python train.py --n_layer=10 --d_mlp=1024 --activation="tanh_gelu" --qk_norm=false --attn_scale=0.0884 --init="normal" --init_std_up=0.0161 --init_std_down=0.0036 --beta1=0.9 --decay_shape="sqrt" --doc_mask=true --dataset="wikipedia_en"
MLP neurons of a small language model. Each row is named by its layer, matrix (up: input weights; down: output weights) and neuron, and shows model dimensions 64-255. Each number is 128 + 32 x the weight over its row's rms, rounded and kept within 0 to 255. Numbers have three digits each.
Before each neuron's rows, "fires after" lists the tokens most often just before its 100 highest values on Wikipedia text that the model never trained on.

fires after: " c", "c", "ub", " o", " un"
L4.up1006:129106153123134176119104167130170124133158120113085170101179194077074165202149090099098178153142110075088118125141118134114101124135126139149089125119086210120140128114091115112152096139139158086081126166171138154155135049116142142141100061077100105126181124150132099143134161160101157139138122109135119142078082143135149105143163111124066144122182139130160102115078145070095115087156085181195129132118140121158103169128071166089153073176129096073138088128126132137127134058126130115165204098131095158112163070142155104175044120151167099137101116073176154145087106126137113106
L4.down1006:166132096095149169130141116119141024093120114177118162131087093118149133127127125117129162169137105121045115124139194107108103137121161137169086128091098132161145149070126155101096152111150147106107088096094144112134124159085138109161199080116148165100115151188094130106187146094091116080137145167198183127133165144107104150102087154169159110124131056144124166213138063103161126045141109144188089139088181200130141143108104138083141124106134117153133149114116174137115094119164137116140167160140114117163119063103157178162068121116115083138137131178119147164117171153146122129

fires after: "ec", "c", "an", " ag", "t", " o"
L6.up469:097058100141145118135111148137093105121095142154155185111136142121126138122157135123112132187149182116096100125121101137130084152114161157075121102121107101134106079102109119114133103121146156043156087076107175125086088161162145099134107076117098094074133104118161111115180179166197133092135111155105148144056139131109086212121172150156070164122111139139157096136058170070086137097145139156164081094083121100113117224141131229128134157129122111093164125147195150105134154176156143108123176121129082134171144146076098088103120125127135118164133173141190164134131142157069152102
L6.down469:178122140143096139127139126155102139170155163084112081167179113128097172110107074074127136085113110112157106082159128114125134093164165060139084165126164125173156160111122106181110072097106152144023126126111148127173106150131112102117108058162162106139118131147050076171184135129113122064093104142183143126103145129135037128127134088111181091122135108063120060130079147170148070183095168164142084127134150166149076124096148121117166077100198169141168203106153133110099116157140118183144140122138188102189130115137084147137105146091132114142173082136166135080151101125139123175

fires after: " e", "u", "o", "a", " a", "e"
L2.up532:158162096121085139074082183124124172113226158117187098147163114128140136162178132103132167112118082136125124100149126101114164158134183149124152135136125149124113157087103142164151154103124152123095058146136143101120117133121123128144123136153112095129106089131127139105119085091123163133163136170108099166154117125081136132127163155146167111147114109147135119100149105072088094128126084109208103132133131119152182108165148091159162096107135157075122146173106171106222094113069102154117132119180115119132081127107140104072104122124159121121064162140158176089126072177211157107
L2.down532:080158079093116165096137144165079144126249135131144093167083121139129163178113167122118091194135098104071147150128133095132178098146145158105109120180135168098168184116125178154083156131136192126067150137164098072118101158090161114131139123133152083153113155088123080144170106141105149139166117145157046172113135080090100125140124122085126054177140090120134151128136138122095106094097062071226152135162135114152184090092153144145114164098141137119137111136102097139204139135110119105115104138164130134157131158115162100086109178144138119134098146141156133109151095171139193151

fires after: " de", "a", "o", "ri"
L4.up335:098097105130087078139125114126179158129153168120168123173135110132107128124102109126099231113176120136129176147134065208095122135134096130142123128122108154154109113095133082096091107104086155119093132187111103113154122122113081153121138080101113066162135141105123153130143068106179093107124184188106053125097129120107104081137169106052127200096120044184131154132102059119131177133163099092111123166148118156153128132114097097133117128120094067144124118143135115101111127140137099173147134117137116086101187121158098131226168176112199153159138066145152149176148148176113117215
L4.down335:110132163152105117123106089092135097100123174138201101127121147118156137118122194170142132075149128172154129098114081128144121163100120154135082121113111070098105174139151082125151124151198124142148121145122148139102089183135191137150157077091124113191170203122152118151121150115204129107138190149145143089106127115035152167112125083120138093171111122163116199109173139132181113080110145156137129119162177140149191080113113135100151092061166101121109165141111154129092122137116141128105088204169146124099117155152134147139126122132086069117156176164090135120162070147122179056

fires after: "ul", " Al", " st", " play", " de", " b"
L4.up350:102179063145095156067113107088229131095150112059127102123124166094111148121103104129089154113160159189123155141122120123148136176108160151110174110132160155135084153101081090198103075172111106127166162172100116073148149125203149156120097113157130127181145106128146183106120125144108122158137141105081067154115153066138118131160160135121116141155095120129154118060157113116125168086097069142040132130136183071142101102119108150079117079158138119150119121147217158128129115121114129067187133128099079152103140115136100129134166068135127139146178128112127136142120068177144178072
L4.down350:102121106111164128099178105124131130186120113132085124097083109109099131149101121140164088109133054125091137124175126094146109131147059069174129178134138125069149166112098163132071101152121169131149129161107121167150147123114121145132177160142094163097170117075165123155101112140181130152139132116154103124140147221162067090146129136144143081117133117145097147160136114110122132138152073167098125148184119141115156164141186132118171127120077125188134141067110084136131087093126090208128163120103147104124169092140058124191117093128153168064122179169112120142122131122132090170

fires after: "or", "u", "ar", "al", "y", "on"
L2.up102:147170128167137138112124148143123132136133062159137135088161191134107103107135114129174116152135100144131071134172131049128136114169149138122154131075146122106125089149113158097132091093173166132055116126167169061185141099181128120146152147050132176135133126116168146093104124108048128132150098191192068140116088096089135072128116182198169139128165165147174114069121104133117139129059114146111103050123106166106164092141186063117144111131160131126122142116172181069153091126111131100106156139121090126122111092088149155129125121108191131114120233131118121108126130144145078141
L2.down102:116149131146097179137175083141154111177141136135189130105129198044120111116143155194163130139150091160112082133125132079135192113177121114109117126061145105167099082096138189121120099106141160093076165043142164128087118098153128165164096181058189139104123150123144144120093118161132127166082102130130093100104124113129117108079112117144152123105135133156201132151127123142142126127129127108080087057172104110132116112127190080131158143111173117132074150094167164119145140110116101090147123144176126133167157152094139150108082115148215189091171133083099166092152162114167127133

fires after: "r", " or", "p", "est", "ast", "st"
L6.up25:075092121084093106128118127090119113123171119105203151169156127178138145106151098069127076139128113114089099124108151073187118145194164105154088111067135144074064119125127136096164117128104126104129148102116130177131154151135092044125154109127116154191154147165134125110111121129114103127154133111143105203182182136119051109116143120148090169171176157123113130137092120165151090143164080145116132140137111092104124084181173102119139089098065132031130134172135071091165112126138152194114141181160175160132086080096157088147163101212137112197143132128109150183092137128125105110
L6.down25:121113104167237128093153160145185126130114096113137140129109156118147147113132131149067135137066185133112132136129120153124122188069115068170185159159104119147133157132148130132130140119097165119091127084173141080141091112125160146062063120088113131133100119159133125157116140179175160125135119145098059095105147177162212213120148107146100161136093096110140129092144161188138168143101154174122089129176111140111135130094088093151147113143141123138104173138156110147106160145119151103125099120149083084095122105116110180085129080099166132095181126056064078136124096073150125144

fires after: " t", " c", "r", " st", " r"
L6.up826:114131087140168112139125077108142174185192069153136132113109159127131135163117127147131093126082129067092120109107144148110108124119123131133091141171174127085147124113095132123105088122158154116078181102121139124124126179154114132136042114157179088169112143145222093122139119135117102137127180165131181113126075082112101113133122125083127063168157121146153074210122147195128120136122060130120126160104153097117141168129101125083143184094130149090106184213146113165150115093132115149142185131156206147156108065213107170122144147154088160068086088098113132122113151101067197117
L6.down826:176204196124097144092111111146151170163227128085107141132107107195195127151106169097174134148183125130110132099135116053151133112175147116086144094113070167147149080117114062158106101100098130142139144118066151139114141137122103173141088108199100127120157134084125132103142170146121080107150157109069086134145137107112138155122132121160112135150165127141120103136112103099160175069090097146118149126186127088129130114091111151175133158072135096133064152073095158163104152142117125154160155126145143139138157143092116046132148157128061132093133145084161027122153118102112163146

fires after: " th", " on", "in", " e", "ov"
L6.up815:186121128139140081171127132123122145146125156074107111068150088151143122112111105127149145125109101103122142147173114124109137136131162108070138176164081119122126116151108160147113113128118115157125157155026146088111122197163084056144136144138089140109082084154210086109142173140144129103147198149095206100090141139132143107159143148161094089222138122088141124143140086114151079120155188145159132122174146220079086095120102068147156127128126100105140170114081153138096138149090130111125055117078110121109090137165098160092107122131124061139138177140128096078171112107120101124
L6.down815:100134118133180161104131125140109152152137133123142152128091171154187127160120171128134112092148157134142148111106134091153137101094122105129129121085064159127169162093131125081137140121135173092148102106140093172105078117155158111096108113182086121130077122179081126144136080152084113184158140179107095102152184160148119110114145075171185176089140142125105178120080130159107108118160072123101184115103119073166180217119194142093146169063149138152111082120169090114160109121201092118034143079092104175089118124076119125139148172113120170111110093169140110165092078183152129156

fires after: " ", ".", " to", " of", "er", " in"
L2.up648:103093098174124078142199148109160086161112106158161120136103127126146133094164156124061162147149110164154137138140138124178170085119091131138169097155120188183092123149173088095142137102168135114138169165109141134142096081099109156117130128116126140132037212070112118154168154130129114101128183196103138108155156143143182128150199184135182175147184186132138102081101115121135121144161077136100089083107112124080086109112129108150157132209079101104117088131104116113109131062103066142130127050140114127146103099086155193176064129147116149115097135111116148159135129118113108140
L2.down648:082171140099081102152177132181130107129119213180165162162104136171113079135116141107073139117143143093108117120088128127109137077145096107110148057144110125110130180155136202116136118130120126132147122104066211113130084132124101102160142112110196159153145189187144127178136104083160142053143156183150084142124163116131139155172096174147165104085158139153129161069118098158122103123150142145078097099078147111143187093089115150169172186090162102107144102162088056165121077189161095095140065085103118109173143144094057152125162132111153142123116123193151110144095071128120081117

fires after: "-", "e", " T", "ot", " Re", "ri"
L4.up159:171080075106155152102144116140121146147085108117147133089100117119097090165139130161147139079163079124131088108107122171140143148159145107089150125132122118146112193147044148141119112120073140077118117140152083161157132147111126089123113102106101155191099082128087162120136151221150076140089114067088091142158102215079145061104118189129127163144134155102169109169155084194164128108168119144181151097126215079138149144105169077144121177125127121074161184150117149106144070099148118161136121197128134132136096095120051124114104110130130118125150161100141188126161116126113115129
L4.down159:127093153115071154118113120138126067161135141134106118069125096096142100090100103092126085182111089127153068100174080162129139104134179140089085125201123124164120163136184169157100166136135190120159126125138095110102143127136116105116158145149080105136095092104070201072176108137080138136126059164132167103135182082161103170121077064114155140073102106216173103165125177137076108148163098110115131097149137090165133174142113151133144146110124113167186099137174132081097139136150133083120109093100124181166106109170112125086122100187153152161155173159118130049147172115132030168

fires after: " be", "e", " s", " k", " was", "um"
L4.up417:093144125145077104112132142071089134184169189140106172146126205153130208144110078142152154114131116157135158151146118129116104077109115148212138151184117162138138149194179106108136182083142160108122155133125109189120170109135090140221104128119107144067172100139115163075116123135091165112048111107138154115089126145139079143131117133142114118120121118097121083137161092124141151136047132127091132154149150130160090141142170112104176068110127129116118090149099135126149157103124219129162075102091115127090161134130164138068124070168120126083079155137207195123156072093127109130
L4.down417:158139164122174090077118130112137115144101129145122082096131077150146129094136116042178115122120130166062134123071127078105134128183136132076133152063114126065133090129115147138117091065126117132114116148125125140140087083133138178075146150175124130151136168111103148165085147137169112105105112164162158090121165115087128128121133120089192133196098182120097135102071106134107106164157087094150120111122134055172118129166085119159171154142161131133130117109156152149068103157202104141066166085102096091128149125171073092145189155098103152112089127091094158162110166108144184096

fires after: " C", " R", " r", " J", "r", "st"
L6.up752:052101093065168120149084117131134087151150127128171129164155163133156094189138104101189140143130116127093085138214131130205110119099091140114163136146166165109094116172078130137117141159126155147056153124156152139080046146180170110094148130146137120157112101111109152163060118149203098220151172089105111134167133121124127135118169107132103119115134138106122099124086203140121106197128150104150152169134132110117136157116144102167176115107125222109134168112157155129091076120104116138108111117124147120160105083085164136133110134187048142119127089130154096127120113159133175152
L6.down752:092111156125125083118098133127103188143169116116128111152125118125138129175133111164157100176137165110092175127112086083110137182092199103142090106115179079134061152098153154165116195102081127070163175142109146147167202144155069115117134140133146143177126170118095105143152115099113157091051123158119126129120145115112150138167132110119058135093161109090149104128108097103161117075121112156086108069149117132070194144098066180121100155132101101096117164100122152101121100132134154084158114168113164154105177094134137114129110120091167180112083109171119087164119140098152078140

fires after: "l", " L", "L", " D", "al"
L4.up795:138116131120133153083111144172068088094116136084152216144113132136199097152105120127184123153140149093171134088085185183120146184121083142167124123103136185119136093143100133133084162172118140052111157157107118117130097149137113150107117082082111143131151155124078145119102052171166141057215078129108077156115119126143136065165207126109143188061138087151140148135129129109076118134104112095148148154084122059142106041120072150118114115116106104179117147091117111132153132149147108178097138111133166174149082131086120111116127155202110163083196198090124061122134156155121130160
L4.down795:137079127114158153155136125195088146066132115092106119143054176102204164135089115140137116112156135053130076142142145091082123086141127107176094154188097122130115111047137112142134148147138191119128086142197209165161116145184105097111104119094129115088089157119105120099104110099205132114158114124136178143125144140171112168116092097129148174097158102094153141139135168141132139146111121082163176141141102147106088131193158084118065113128131155178153092188116136147078150149139134108107094125128130130129075126155152090124167181089152081099163125102170138128098166043120116109

fires after: " c", "o", " comp", "ar", "u"
L6.up503:157131200140146156175096091091136151126123155147097077139168189151125078084113078138172145132112113127098142141086093140110075118140114171156170172086107140159043099120104128114106165087113130162130097161153149134135149089148165149120136100109117161098082131130091126077175146136045098149095117102175102127054157118225104104126186124147145164070213177118115146152126146082161084097066107136096133110144054097119164137108144190095134093084144124158111124177132127127177116186115187092156183227127164120116103139097220158143139144110123149099146174127119131112105104104117135182
L6.down503:070123151078144116122157165153123146062201063117147105076107101126161075102148149104125149161140139178117094139191172104174171174202150130098146157168038096101141090156115109163147110137101106120120120129092113122196080126169206138061109157133081083184153130200149170145084158106146062118147108117098102109154127160120166119106128116109101126176094134130125089141136120179127147181165122138104146150142140126101146081130121088155138156140107130078106093121134131111174140074078190087202121095143095151132119095127104164159143080155133127140142148146158135107110123166095095109

fires after: " d", "l", "al", "t", "ed", " Mar"
L4.up1023:097116096152137139150117101136168115152124127101123219146120104149155084136114097172107095169083094090161120133152170159198124131106105151107071165075105166125123078110130121121135155142086175155118130111113148086124105099189145142145125087172131147133126113096107118098130100126136080161158086087135139141122130081139079092144121128147148189070133201148157153183141125089098171127111068135168175111113113149136152086143131107120109156139071131083034143121120159173076132156137141175114149148115157153141087122061149133098154146165129130061140148131136170161101147217120140128
L4.down1023:074128139112107155191191051125168150131156121097104091174076142130135122153145096109183104158115097105109112190166082087069150079104173168100075061135129126160120152095146182128167132083158108123153121124135155161135124116138075152138134126131124058129140144055101127132130157144160128136184107089146108174115128098093153166176089138130073113166138086158131144161110147130133178150122176166145197120195097157161165131131090122141089112131147124113201119147094110114121103148137093084080112164148124190084108159058134086127157104114080120118112176110099105089161087109117129104

fires after: "el", " A", "al", " E", "r", "ro"
L2.up809:129056090128122146181088127079112127185138117127211197106203103176162135157139142116145080068104144123160118117107122126130123079111143055091088111118134150142127142167115129118127083118083088101111084077105108133138178075130101112107144116092151148103096106157130113118028172110037140095169097114151197144158125084189202188169125133157187095079163163112123136135218106128097101168098129181164121112053115120069130137136132112100114118123131112169152106122114136113130084094083179115101150194162103075135125129111101160089109121115075129104149144152144077163122131082143141153
L2.down809:166098151146157172154106157121147141200120064126174135123133093168148142207162138113124040073102140088178127121102123138146137042110117111046087154087131122103130141124139141137119096130110110123078063072171041157126149139143065148123169176110156115135102105144159120161113122097124157109132130119144177118075100091185170181168115118117118073110164114112142120154206118160116132141158135131119147088086096154129125118105176091109159114094109049117170093108117111126138139077123134070036088118168104096152132161086108200099139148121105135141148111131133091148167106085091139147

fires after: "it", "ack", "s", "ic", "ag", "op"
L4.up580:150109087149096205090129137219120065151108110135140173114092186085103115125175149067126136123089193195110139138142131139112112118154154076082143106111087193096131169127127140074193145165151090181148153126162154141091122144184162120086109138167119106137081161097135116155120151107121150140133058110149120146190123116083145016119131087134135085182063107144158140136086108095096119144159084146136137123124115089114118114142149104127112140105098112152076162092124129152151155118093090058092126144152183117170111156125142108116092100151145115164105110089173111130114135079170184121
L4.down580:113100087102133108114119089216133128127124157124095147174134169152176110117126069179079126101173124051174132167131121139116140129121069095155154184144148031101124084130113130088126132134141155091141149186082177139155132085147083062119126118143085138165127075132030138150161130093100157122155150110097090126087144198117189132134115143091101144076141117115156145137132174194141134149108105074176102130112135144025067081136148167107154129133179145193106128161149112121123095155098131136146078107135134162190146105143130181149126153108181079127138154114131036116107140128134152168

fires after: " ", " se", "i", "n", " N", "e"
L2.up954:110118135062139150071169129141067161117137101154115153118148059086133110157143079121109136109134083139117165105140125119117122124148158078110147122136131097139145123141125135148166123083052101155163154176162138103095116114111154121146108111106110112047187117180134151108178130205113170178141074159118163165084092101107123128133100092217120134130106116132121045161151197184125145120114146141133157118139140156143138120144070079119100152083167198148082165126098131139185100122172141085092053184170128143139126155101131136172143191125111089126082172186095129080150113097140093088
L2.down954:162153102155143068157046151132156123126153101126163123172134131171159157090113188120161148118135146146172102140147123176152146182110102175087095137124121162082110076091124167065138148146189191117142137159049142121081084153178075085107130170126109151133124134072165142123091154128083141059130130126138118111168141136124154154130172163043160122127179163097152114135149048087121120145158085123146082204070160077117120124111150133116106079156144111068150114134138124140075148050128145139118137092111164099115136186169103118160118140154158134158159152096172113176136098152156179195

fires after: " ", " d", " D", "-", "ver", "ter"
L6.up730:153118171058160127121079146098113120135124118142144108150077136129126141139178150102139179105058160165079127087172137139128172116090106085140081117144164168149138136135132186109076162107110152115139119084135101094142134175120154156151167121127105156101142070148163090138189122156149136159164166138112122147116092086109185060121106109147187123151128159129052160070140141102118116145145201106150100104146116169186138142141090128138101211157153082129164128098171160138167149151130138105070073114134117153110057136122139130078091098165082117138169162113138085112193138159096145058
L6.down730:168159142123134088030141134150149099138106086080100112121094107116131125162129112138096094146169147209130118156160152157159133107154139097072151101106097149111143115157056132130127202126080091067112141164137148111162167128193117139220085095125117099162133096153160090088120152131096101123120153114113133060114126174127157126114153172142065144143080105154185108159092138148149147101091087108082117122162097143088163097122153165125181106157098125127150110102121144054113097102173114114152183150129137112068155152096142111130135145152129079141111152096071147113100146163132104172

fires after: "os", "ast", "s", "ical", "al", "it"
L6.up149:173133065112104078127080154124100114153155138137107123124159151131123110126167173121111155146174126162137101121131155129137101088095110139083139170139068170123106166244170131064111132124110142082132165137101072090157152157123114163120170133118137094117134188092114139065116067051149154178156067099159076167107181152082138124128163095124082142127147116140163160116159131131127211155145134110136119084169155080132087117132159139137090194102109159165126141063113124144111119102092099092127065150065121128163095131061125050116169136130165137104151127153136118131184140127140137090
L6.down149:145146152159147111100132127112156115133132148101121140108119130136142152096111140156111148088113126145145066069097075145129174177197137099133154128112158140150150091064130090150096138129092122084161144152135111160141114123092122143084088127132030146151164114173099162122134182142088124081160114143098131094073022118171077163154211205197168164092095146063117166152076084129094143120096121141154117203131103148093144104133095148133184161161171122129108095102095108101155129184094146134149080088101124120166154147103123131155172099107121114155093219083143121158137121074121154165

fires after: "o", "ou", " c", "e", " C"
L4.up852:132105202103099130121131112143137087146175085161184087182171194159149163110064098119122107076102147123057178154171121130145096107147107117112185159100133128129161104119135123181079124138092125071122178152098184136108127107109132139103133127128077135196128157132101143192112153153086077113118118150166071165094104138142142138150173167080167134104178097043057111086134121104077058108103120151136118134061100071097152088128127150144144146129102103151098143176111141128129099173165114197137102114128105161212088111153110133125135137165127162063174117139116109135169173183110104136
L4.down852:125095173123191103127148156075120102126139115091181126086200146122077129146077078072161124181145091069097139207080116133092140099104144178123121119096167107048087166166112095102099108141134112095103167101158097101145135191145145152096159105168161105168163107131220053151124154190136116133144173110093049109120095131159097080111157171126126088106109137106144132162107125130139168097153082107088160139182110165099101132107135051084153144123130117102144154124117131165164098130088133122126130127120145176080163163128126071139114122171181116142064181191137143176131102110152137118

fires after: " ", " re", " f", "al", "f", " in"
L6.up46:132094130115203111114157200114041122129144153155150179111066069114086126113123146110123155171167126142116108142107143132063111102093143136151119105091179152109112152157119129091152060093125185095138098130138146123179164113123085150055127130086083123114107170134143167103157147154079147076131125113165165172148166137083126077114107139119168110090199141148188156112113104113143131137112128163168102139103123072122072139097070102111147108157129127133110157201128150150131110164058110156118071140181143157128116093113179143134128139150103130142137110104100174129196124086158091125
L6.down46:120127105151094174140067090201141114157086122104124130148122135176149166150098129087132139151111163136151133075120135119117142110160065132124129131122100077097147081112130066126149173130145109117105129111137139159119099138181064166124072123141123132095235108162099153078157139128195164143157153075112121114134087109166118144107153134142089156133095078136171106109150134060141067150125146037100142109142149146146124155093121126108111085096106093151077135163082117134115153134159138120140132109048083127165124127084157133163176094173219109119108159111171057153084053134138117098

fires after: " J", "r", " ex", " per", " O", "ry"
L6.up325:164157156124202180160151119201122079116158090128083185168143184142154153120160120136171138179105183175125099124129128138161134095107176189097126083130118094142106083120164114150162164165143181160111160127189111097161106128135178147095148126058171110159126082117104140125127142151154136123173122130088110160131147057103180118100110101146105137130180119155120107141123186136115177129203160116093139101107148118095130097117127117128117142091121143189170091104125106095107095085130140157140122117162065141146127116077156064215117113101116120126107157082109081152126131152130097097
L6.down325:072168142090147124109137116106068123146079177131156030086090114129169150112130144095103136176153134166101134122079119118178166165194105095123139101099111161136171176142128101119072160124144137080136118172119179103090115050202113109144110084192143148132151148152125135114136137126134086155128128122107097189117077190096148129131135182191161099076102107132114060177107116161158107173165138158124138098146084109136119112131133129123104142162184094134065158119108151166093112132093087156117119136111115118077153188121130152104105146120083128133138099164156165128100190113152151162

fires after: " d", "er", "ter", " D", " c", "d"
L6.up237:165136177074117097123101166114151145126078088099130139138056133099113069118164161114168106093099103140058088138145133137127131190097165149153178142132158185145102073096135131168099137166148115147183209120157132151135098100058077076121154090155145133115107087176145177107170115129169128130176154163075100157164075123118169080132202149156120146148124134132130158098084143145173121129115163183120086188093116131126125151128167078134133135171142091139075098146111182116108114127117153155120142132169173140119153107178106071139120156184157127118137168104085082142097099129127122182
L6.down237:167092142062100099190120096140126098070100113114077105111165197133109133141086116117094111169175097148134121161169104187119139145093182105088160051117098109127158157168147103066077166153133097125153118155082074151136141103160159102129132134089145141151202140167183104146106114109061098165121107150193153111073114114156145162095118182166113126116101148131143184111136147162135123108141150167090100105141111101133120092152082137147122096132123078084165141179069132137088152125150126168111122193124072099146149207137115146140139163123110161207122169146119145128182134144172115172

fires after: " s", " g", " l", " a", "f"
L6.up990:141145156140162105122124084100147066155095157171131113092147166134131142074079068029123104164087092146104117075066138109133126123098090164171142122135148132169167092127147122120119182153211097090120097130103138088125159172151197101142111205152094150061118093173095114128099106144099169084123116109145157121184162150129106118104149145121115135086164166110148148134202133202147125154114147152162212119117147154126132161141177147129090139086167157183131131101152117153111153158104088069114114117141141102138175101110152140135094087107122141158148115157057118095089080096078104099
L6.down990:106144089126143132128215088154134133078123170164128135121152159169138076136080127119108128124104181110136110184104117084096080183161129190130163161143104174142082167192153109121145146164082117088133133159139142159096130112080115137083095117136042094101134108103099115103102123180187115131171131091091093084132118107072156135124142123083052132159105147136120126084118071112159171128144110116165194142076120112115080080097120096101102131156121171108177163163134185193147093085129093060131116123124061112136139147091146160143166190080084137178124161161132171177121136114184189095

fires after: "as", "s", "es", "ate", " us", "id"
L6.up18:136086135128087120119129187162099125152102167153131104091110128184106170115171132144125132110057128126133206048063194096082134159142079130162112154118042131175127100141110084115152131106113118097122112142123179144135144074144124196116058163136093094136110154112156114105139154156055137169132099175155086095166123123107109136126109129109113129084115095114116141099131092134170166132162095140073161127121117145146067133097141123119126139110160106106158183106116167160147152130127158164123150110111145124159116113120127184113135124118226164004116132112123156139167127083137117051
L6.down18:117064166161187107141159121140137156095150096125119105147174124106123125111104190147138199157137131142117099107178110183134171125069174044125150095122149073119150157116112150132111164043128133128142124180110115102124161155129134121109183131120099172120074105074106053136108104140184089103072108079157127142161126144167178076176129178120107059121149126095134158120161111162129096094103096100195160131140169135151130114127119107099110166118135146129118089146101157111067080157089069176110106149091110189098145169110132025148145158153108086126167117160170109135108155147156145144

fires after: " e", "u", "o", "a", " a", "e"
L2.up335:154155074139091162123067154158177131144185195130155135175112111107116135105174138132138148136095131158145111178113070174149159099140140081163085096127085154149120111106118132086096137137065152088125174196172103165193144139166092112089145094155087114121109118141098095091195064101077118069132132192136091137122096147047178124124163126130132122113122146094162114102143102128108081092104132103157126135174133080110093107158110157128177080137091188121104146152115148139166120068121202146111145126207167119147163166061107092143181116145148114092151102154119105180071146165164136144
L2.down335:111146094140068209118130116175150114146177169130128082187079128093079151092157087069109123148145126092178100133039108144171115130200149115176092134126099125165162176076092135126105150135099093102090113095251130203148117096113117145159171078135191130166127083044114082094151147140139147105179093156127086119123099162066136143141159084157128097080108134095113164100164109122092106158106141126130133139215128117087156107135105135143146105159146170080127162100127100125191097075094128123124117125129158118187195159086126081127166142155200114106140107130127133120136102129137163147

fires after: "t", " re", "re", "n", "e", "ri"
L4.up592:103147092120102151167174089109119050175158121163167088173159107164163144131172089119130088171137158144070110085175104189055160122116129147101108094140107119167137142133152152171202119113107126152062164084104130143171094119134127142122131129126114143138120135126147150140142161106170130119075137076060121158134055125123148069144101168128106154176104130102116133193092110126112096132149103124079125107084150085186152113127111146112156141196151162099185162120127086145146111161175157130133168159166105133129086122150115091130109083094091203111135165153199156142150077136148137124
L4.down592:124128117121138084115101156132183163104083141128110144098142186097113079146090106164142153090151082089136119162078131135119178182236142096171196156153166111138155129150073156126158084148059083106147093132061134135123140143110096100210139172160132079110152108151165137101102095090064113147184124053153131108150170121114117164178132125144134169140095134142060104115116183086105187139076137114134114090103103114142134176127110139072175143122162104111128120126168130165125146133102134166172141106111136144137127139141124119154135179161209110133128107151124127132126124099135127107

fires after: " be", "t", " bec", " was", "ould", " not"
L4.up874:080123074132169162109096135032117093149121121159081128142101126137192169128094057122106135125097103084143142100141143127120129169061154142155116095119144149158130145132077107161139098147166195149076122137043131088121113146151124097146135145166089121123106087116140143086142171166116176165044049133115162150214124177145114082159098148110140158121128131070137135157127180101088138130077145081136140110121181132119100202101139152124138076103122101156100094105123154173130116085115123088181103078156132112163164172096121111117166021129088136110160154140119122100154136151162104166
L4.down874:125111158133120089158155085139069156112123170086124130118177178140148083083097166112112111143085149139010127129091133128104142134126134137172082054139083120088100097076130091162133171090126183081151095124082149148134076150128099129132162133143144109122065096189153108196182138121106131144185169093162146081162048119066123119115194133102089104120115138158103141101128151092104129184122075088135144148087116158169089183110174105135091141083156126143150117143118132150178088133190149171092133097160169140125140113166169162140153106110088120133186149159139145139101143188133134105

fires after: " A", " E", "ou", " re", "E", "ian"
L2.up929:127108083146103144166106153125127129107112184140195183172193153098102064122116121126134148157049164082185151118157162119066128148187101115091107101151094124188072091138198174111076150116121105115183177149093077122109138132107147152103120101107142160119118128115111135152159158107124074110175099105190138093163128113107141143159065149132142126159162161181063128118132127149102088104095095103133135100058083121089181094100153100175158178147155175117121120141132121124148139108189146108082129150128080133155069197130168080107124090183135140089091198167140126182127093116153085128
L2.down929:117127139131090163146154119117104108081130149164171159153138151129100107150124157183108199090129099097175202084124129104099112109168079071087140072142139108113116163210093169116089089137121110151156170149170111129130135108093148115092124124110152096081155142110122093161120118113110146113177122059204174152130130132099148156069053131142139166164159086137138118151117170138092056125215124106151143063090067152134144106096182126138106162138112118184111104125150129148156154144210106178142140132102131147154114211121156102091071110094170140098123146152131137154177104107160081124

fires after: " ", "."
L2.up951:152127094174078059143095127102133200123120125166094138154139135089090092130149129060099099074184088203135174050132144167140134138132158187164123105126095120170188100134083106116105125116160202101154130105101142122158144138150142137127148138144159115179096165113149148172103116131175167127141075161148133102074101163192151158087090128126140117195158073080093091090084171082100139159121118148119161082184114134078092128104116100118137177128113120142138077101113129119035166092110091112145210125118140145095092147137150104171146145132081135117112144091102169143077111133115139098
L2.down951:139127177101103141115108214147121138212114135128118118128125163151141082067116116107105143141141098147140083108111133080101132091083078194121089146070135132128154072157175171107095118130091062119117174091134146141155114176146114204151195067146179106182142072115150133082122134108151108115110143157122170094142154161131141160197138138161090160075126093115094155091145111160066141100206086126138121163107140076185124112119065147149092131118131143132100165139187117159113122104121098112109072110096062121140156156082095128121129185104122196118144129179133142117108091125094153144